config.toml
n_layer = 12
attn_scale = 0.125
init_std_up = 0.0148
lr_mult_down = 2.0
lr_head = 0.00593
schedule = "wsd"
doc_mask = true
MLP neurons of a small language model. Each row is named by its layer, matrix (up: input weights; down: output weights) and neuron, and shows model dimensions 352-479. Each number is 500 + 25 x the weight over its row's rms, rounded and kept within 0 to 999. Numbers have three digits each.
After each neuron's rows, "fires on" lists the tokens most often at its 100 highest values on Wikipedia text that the model never trained on. A number after a token or word is its count.

L3.up1203:493539505498486511501545494526484456494508465585528546473477527508472496500502484484480518488502494492486553512499515519494499508506503513532487487494492443472496465458528478447477512487482512528517546547480496482490521503525517507495454467474517522499514487499520465472503494467488490502530463477505490496475520471519507456484521501459531522488487529502541479490497497476488513493452
L3.down1203:497521524503509520473518460530480506499489490511513514503457526501468516504499474471470496511506507476473569536440516527540532514476509495470532471463473535499521495520490483475456531484499515530467470509497498526482471530487514504500482497484498537537497520510484485485529457456502527534541503450520515534505519489510510463476545511499509514536487545554547496582498499490481464502523
fires on: "O" 36, "E" 30, " \"E" 8, " (E" 6, " (O" 5

L9.up1306:474485478461496501506449526508497523478494474519472446498500512524520531489514508489513491472462530465502478470539507484536461524513482519502466475503516517508505482495510504536495501512473525499490551502489516531519542511492505481484479472485495498512530449505499461450500522540534494514522496519456513496514488528499508479514503559456482499520590472460490456556497481489521506526534
L9.down1306:491486536551421494474486512532536537491506537511496515499497479532483512494501447521486464496500509467543500505493450497524472539518501493529505482481490487467542471525510472533510514501516458525522523456480512499420486511503458511491506486524504492479465511504415539485478517446500498480468581513527496510506516471496518502482505505491458515488470512472496478487463526543492506485455
fires on: "A" 17, "-A" 9, " a" 9, "st" 7, " A" 6, "imated" 4

L9.up1625:501515458510510481517473492477503539538510493485506516518483516519523537513487521504485526485515488505520516500548491481491504537516481508523527512489548483519499501532525476491514482526512462492514534510511503456471481494512456511445446510508462503500526499569503462517524503485502482498475509508493462526489554458514519497497485483504467533523501436472524470530481474493480548455461
L9.down1625:519523483477511442451494494501520515529475525500477497498496530483448485475507510482472514496533520537482509523515505487532513489524500443482488518497445518540508497522488491483521473523484500471445504556450512512481488512539510551444475503494498497444533474520505458504438508497533470518507486553489470508487498487496463502501498536493471480486475518475493511494510528537498434512506
fires on: " |" 61

L3.up1967:527482433545498493530481481534527474493526499542495498514547517508454574470495491511526479539487453494476453495504551529473505527481527502486498517497512478499496517515472431461452521509466521501480474447496516509495513464520543555517504515509461496506464509484480513512503465437526508533531479524550518529514477507521562475490515480478487580486558501492520525492447510534552472471479
L3.down1967:502531512517464483507522476503466512507491479519510481509492500517515470470452496512468552508465511432550503511504478485466507499460540535533445515518492520473529528479495516506516502493532520477510483486500481494531526496514515486520500502512428507471527474525518509496518479503473528504434509530485478491492487504486466457533487543512498483509475500537466531478530505480508512529516
fires on: " |" 62, "," 4, " and" 4

L3.up877:533531452484473508509468463493509506469495543478517496480527507508487494493536487485525459533498529552541505480509485533494513485492503491504482492481515512497520521580521521526504485488486479475516493520479496521516522503509479489484435569518499491518504521541500511517466504445497506477530440509531473473483475497542482491491483465490481470555465476537456510497493484541480501477494
L3.down877:455484464480497499517489498487506516492503561514500533513502530526495534525509489535531530482509477493487499514480511508511498507517486523541493527476555480487496450499487488447529508484516514600507497481503502486544466518450494460483513492458489502499515502555492541520515501526468432547530504446527496502528452495483483464502476537538474480540485503445550522505447507509485508466502
fires on: " of" 23, " as" 12, " including" 12, " to" 8, " particularly" 6

L3.up1595:496502512486521568515509532489455539506505466534465522495513466522489513533511509490475499539519474518509518503537485487525510524518514511490539458461479510538491500520474481476523517496468499500491495484502523520485514478486424531486491525513529454449468521483500472497519473527523476456468494522477481489459561502503497503521554468540518484507491486499503512523502494484511527508489
L3.down1595:484514504546506522519453466541473517468527466525494516473503514524477479511507528512497506511536511526500525500493488520521487484478488464460488458503525460488518538563541517525475505512502479497563507553457570465469532501475541474521470510512496495512505495548473520487521490497516495520485490533494531543481507468506464552488458508496502522519526473475461475490524483515554516494531
fires on: " on" 28, " Air" 7, " work" 6, "ill" 6, " Ker" 5, " served" 5

L3.up981:455510535456525486494497505502445545516516493548513533472529473517473496478525548404500528495493483453532533507487434530471504489470474462477499490499504463492527494498538493451481457541529488511504452510477502455496489500493481512481538451481491494475532497521498487496505499485499486505518523482494498441487522488505505490460500556502503480518516510514479516507468502499485505512532
L3.down981:526497517524475473501477481500523500508544521481552456498493467537459511476457442541498495525463510460509483489523485493525478506487460503463473525460505535524475490475481487486517492548502481475493517511496518505490480517479537504463525497493534496509487479492464499525515456499492463474509444483524520493476466518524515491448507496506521503490521473513452491515528501493510475514479
fires on: " |" 43, " —;" 11, " Est" 4, "|" 4, " end" 4

L3.up1382:517525470510514501524474496505515519506468499501512478478551484532484481483511566453512468502471517478518461476499494532487448489497557531527494477531481507531513474554517485435505488442571483488448480527523478458516518473481491470506485479507465509493486535491526531483521503492518490484501472501537513534490464477509500524472452473469527516510488518499481494461509505529505474510508
L3.down1382:547522537506523472470498484507513522476494489464510476476475486527459499501483494517526533526512480488469480481459494455491477497501481486508492496492504506490529512476449459476518538494542503515517482524530489531449481510479518524466526540476519460496434488504466463497556503485469498512516491402524539531437500495543486511521489540487470513483509521483498502513488489503485540496485
fires on: " |" 42, " —;" 11, ":" 9, "er's" 6

L3.up1164:502503481484537532539507481512472549510481495509463480526502482498476508529493534442486510537490520461473486527491505490482476504493531511476514507489495467537512474474493525447492483527488532488532492507462553521496500493526506481501510500510519489476461479505494495540487460521517488446514541495479484507498550481499558467502473539508494491495503529522519494461511509479493536508479
L3.down1164:505472514465455552503496518474503486484456474516477500475514425444502486500487504527499496465498569497487464513512465462449465494456507519467475484468493482476533509505505537502506471494485490511516492569540536530491496502533493504484526488513506526499486526503495521506520505521501479486502528458453488530530491490488503497540448472491478491441472510510540535460476555484511523551520
fires on: "|" 58, "\n" 5

L3.up846:505503484539496489474529505522461514514499495563498491563529498483487455525478499461455493547485532530483463445492507522471516486492542493486504493450524485487551508527481472495453500444504458488479435504517505460544531521501457474498483520471477508509503529460543504493514495497563484487498501512536510499503466500492451472495480528481512489474501475526501493511511505491522463506497
L3.down846:500520447475505494478500548541494498506480551518494496485474496487493515495506481429521522509540480518472495525499509481516560526512477476534514499456526482521490515494479486482514518532471504465522433466518494490511509513524498488491479548470484488513460521495462505502464506503532500533526463508488527511492496499517483512521514460497495506485448528508462493474492500528512487461494
fires on: " |" 99

L3.up1484:500478488507489461461503523485481530486489471494508491461516479506549497448515514449477491519497474491561497470480526493460530499479509505472465486506503503464497490471498572527463487492493536512538543443503492494466497486531492515478477498482509464523541508507511513518534497515488511493513505499577480482518500540462471496518502512503512474504535505531504487469483512473459527502507
L3.down1484:518488494489543496519510519512533538513524516521480485459489512472488484478493571487472490504507488486479465517454515517528475524530473581493545477483527569482447484487489542483531464485527516493502471458498467516505509501562462495473495492512489503546501465478478506502452458513523468466511501496540488472508482507508498523521546497517497486480501517501506486501488542471498518518524
fires on: "ub" 42, " con" 33, " sub" 8, " Club" 4

L3.up10:451522505477468504487497531510475505480507538545469445511459523503492502471497534505524490526479491515526471515529474476484547512448495496460474484524474501524507463456513494508510535516489498470519516502509481482475526557508482525504533513498489563507490465491461487473493544507518532532503474512503500521508491503506508535475478501485473543510500479515500501472493534517518519499499
L3.down10:511534506528463445485494514505498517520508479472483451491471503529478498489475541529549468471487480562489430488528488512479517528536490481494481491482488514498497528441507455517497507494509499462480529491451497455462524513517495519439496479515503534487469475475518434502481507495519503504485519498528480506513517509483493489528520480473510494493495479520527537499484537496527528517491
fires on: " a" 68, " A" 12, " \"a" 4

L3.up247:488551483528482475481501488499484506486487476557509530522532467495508497517486512465472439513482525490488488466498472487492521497495485504481502507436505492488520503524497488530498478483477491483516468491519525499464527532496491487484500501513502501494519476474501506527513503494488520508495527498522483498516531494520536491451490485519555486482539491538481496454457517517471504523485
L3.down247:539470527474533518453517485505455472464536511497504497464497496509463501539504498461505492511499503480479483522451477526474522544500466484483481512478483509535466513469469484523501489508478506511515509537523457492510493507521470497513517519496504494530532521466477504521513513505488505507477490448515527495476522499505527528488521503513513510512514525527519520523501538539490511461488
fires on: " |" 69, " plant" 4

L3.up718:517476491483514499501482440459509494508514449509540493520470530530521526516487480545506455517503468547503522513502497512508514508485483485519520518507518509509503535528472538484492498493448474501494526514485512502497449530518506486546477496530543525484492506512512485487504454485499546505505558506538523512482493472482517527469520504481544534529525464488489497506486508490499517531533
L3.down718:530483525510536497513469490512505508514516499523508527481486451559489477519504515526522481523489535540506491541534413488535504488475463460533509507519507536497591507484508508508493492501492509465524446467497493460485482506512485480509507495525506528467486482469472504472522508491490484503494522495478537504531484494521470454473508475469507502499477520497463445503538509528494565505515
fires on: " of" 35, " in" 15, " Actress" 6

L3.up472:493435483474515483514503516425524539488492518505520545531492486522505527485475479494461475443515474519465527516466459474509521482517536546527469508488502494512498545561511494514458485506484513485470479529488530459539520502473525506518558499506530513493531478538549493472514494504531510491471511487511491476490559495482506533481483515475500506528496554462523529509455476505505468513501
L3.down472:492498501499479515480529517482519522499493516517487496474499447508503488502478512539501495536458513526441517528503504500512429507474540503504501476513492481498521474486491526533516536489514504487506520495447505515519494490479485484486458473507488553526527568512460498495503464480538509543513492513526483519541524513482475523529480471514486489549497531488507470525509475524531485508489
fires on: " in" 36, " during" 18, " In" 12, " of" 9, " on" 7, "In" 6

L3.up775:480497504558517498481507510502428528497484518466486526502549533499490492509536484499481472493487524489510498468508488505508454492491519469492487510468502492518501479546470499518506513503475479473510519499493491498497494505510488489435538480500533485493482518475490495523511487530519488476485462502500534448516565504528496431484501485503491476446474508559519495498465501484473514498502
L3.down775:484507432474510494533505512469529506492521486521513505476496495474473496493467525498498526521512517506463491542488503488528569479510492490507526522477490484517454488503473499509504509527472508508548516486513511461494496494511500482481512516489495486480504512476471494553505514497528491511494495457545532545539499536478495504506519482512480519507514497543471451528483500531486498478504
fires on: " |" 65, " •" 4, " Pos" 4, " Val" 4, " km^{2}" 4

L3.up757:525535495466516489477462510503506498505486491509499537511504535484508531486488466524575480539479474493521534469473515479487542536511502464503430452508543510480505518480502473509536452560515477467524526470503474474509475488518478573516483479471517494482486506532479495485541500465455498512525490486470497496475461506490527485496489541505437495527487484486525471474525528498541539456479
L3.down757:538510474484481495456521478496483488525475541488482504494501476484494505498453512503473483508566452520518496497519502522510477496514470518527523526460500516498502486547465489516458485471497539479451512525452523485525514516499521501472538460488490513458537484480516491499485549456520526474477500496427527536523519496505503502490499483521485499510443505510450544498524489480514478499476
fires on: " |" 88

L3.up1373:475526436502503514484468474489477478504524533512521489510501473511536474474507493495471510476499473528493498510485502462466522493498493462507572536494494455520515530536520458489489521476487515477501527463524480517495495509510510527464481504519497501542505523513522511552518533468482556508480503509491519493486473523489478499470509481515510463474499504520502525491480503477505483488459
L3.down1373:522517468520514486504486486485467488517479505472495502506499442500543525465504446507476509507518475491479528484514525494495519492495510495506531506549508531524457565538506488539517544503515533515480492491481467512498479449473519494460512557491541542520489506509517484524500541490496530472475528503457589496456471484545483430541516523495525522513469489476474488545503473482506508483494
fires on: "R" 37, "4" 13, "===R" 7, "==R" 6, " 184" 6, " R" 5

L3.up700:534462446514500520505467513459472505488489519497482501511497473498484581487504522489484474500504521518456474440452481488526460476511443530507506521491471514503484516442471531499489474510503503529509512504523495508512489477516497491531499485525507528503534519474477470469507489494510518495488489477520504482517520482491531480495550501510531501540482481467490582473508538473532565555477
L3.down700:500473525474494508506466480502488492514481502522516532444495515512495516492518489449476489489510517486488503474541487477525497461487505503518457481527490469497506478534489507531483490473530491491453512506510479525529527537510525493558538541499506539505484517456516473496531507487462519499432510468524504487557466492546517470485513509494514481577465523501485500521521522527561519495498
fires on: " or" 27, "ol" 19, " of" 17, "or" 7, "os" 5, "ors" 4

L3.up703:526504509536486462491482432513473462504494554509507500497474455515497516530524486508497497481469463518474492432508526484509507591530490496550497507490519499505515508557497473501493506492493480509454490482496500496486529482480490487490463523498523486497482460531498519532526459484511500490495493492572464491525500472525483480482470482512503517516491463504516531541503494485505464492483
L3.down703:469484472538512504483466512533491510501525459481544495530529496539462516519465494501515527506475491507539484522519470511509529477467512463497491495533497481539506488497510514534543537507504494491515482461515488506506478453563487499574469497498502475518451477476466442517488534460498458504551514484479511522513476504494510428454510502497504486491485505501498510497469494464497476522525
fires on: " and" 71, " years" 6, " to" 4

L9.up1277:508514487487502508480495463515529503505505482549499514515482453557573536475457496490497517517452518549503510537485478487562464484503494484557503527494519510550475517559499490508545486519511524452498520490536498477495454507504498502513490456497461537509514492498497521453531498493515512467523507503560484471488456494501494528486478498506519474527489498522469489522505509507489476523462
L9.down1277:536512524530503544507485536484496483469503552514440505493504470516486500468454506495517500506482516488511524486518520475498494498512538512490529524513516468481574512522511493455494508527529479505502497480474482478533508490505539489507484516449473499531504503529490493517517499503475500529491502473491517522497479454469517511456557522485502494510488555464507516504552481463487513490497
fires on: " |" 31, ":" 13, " and" 9, "=" 7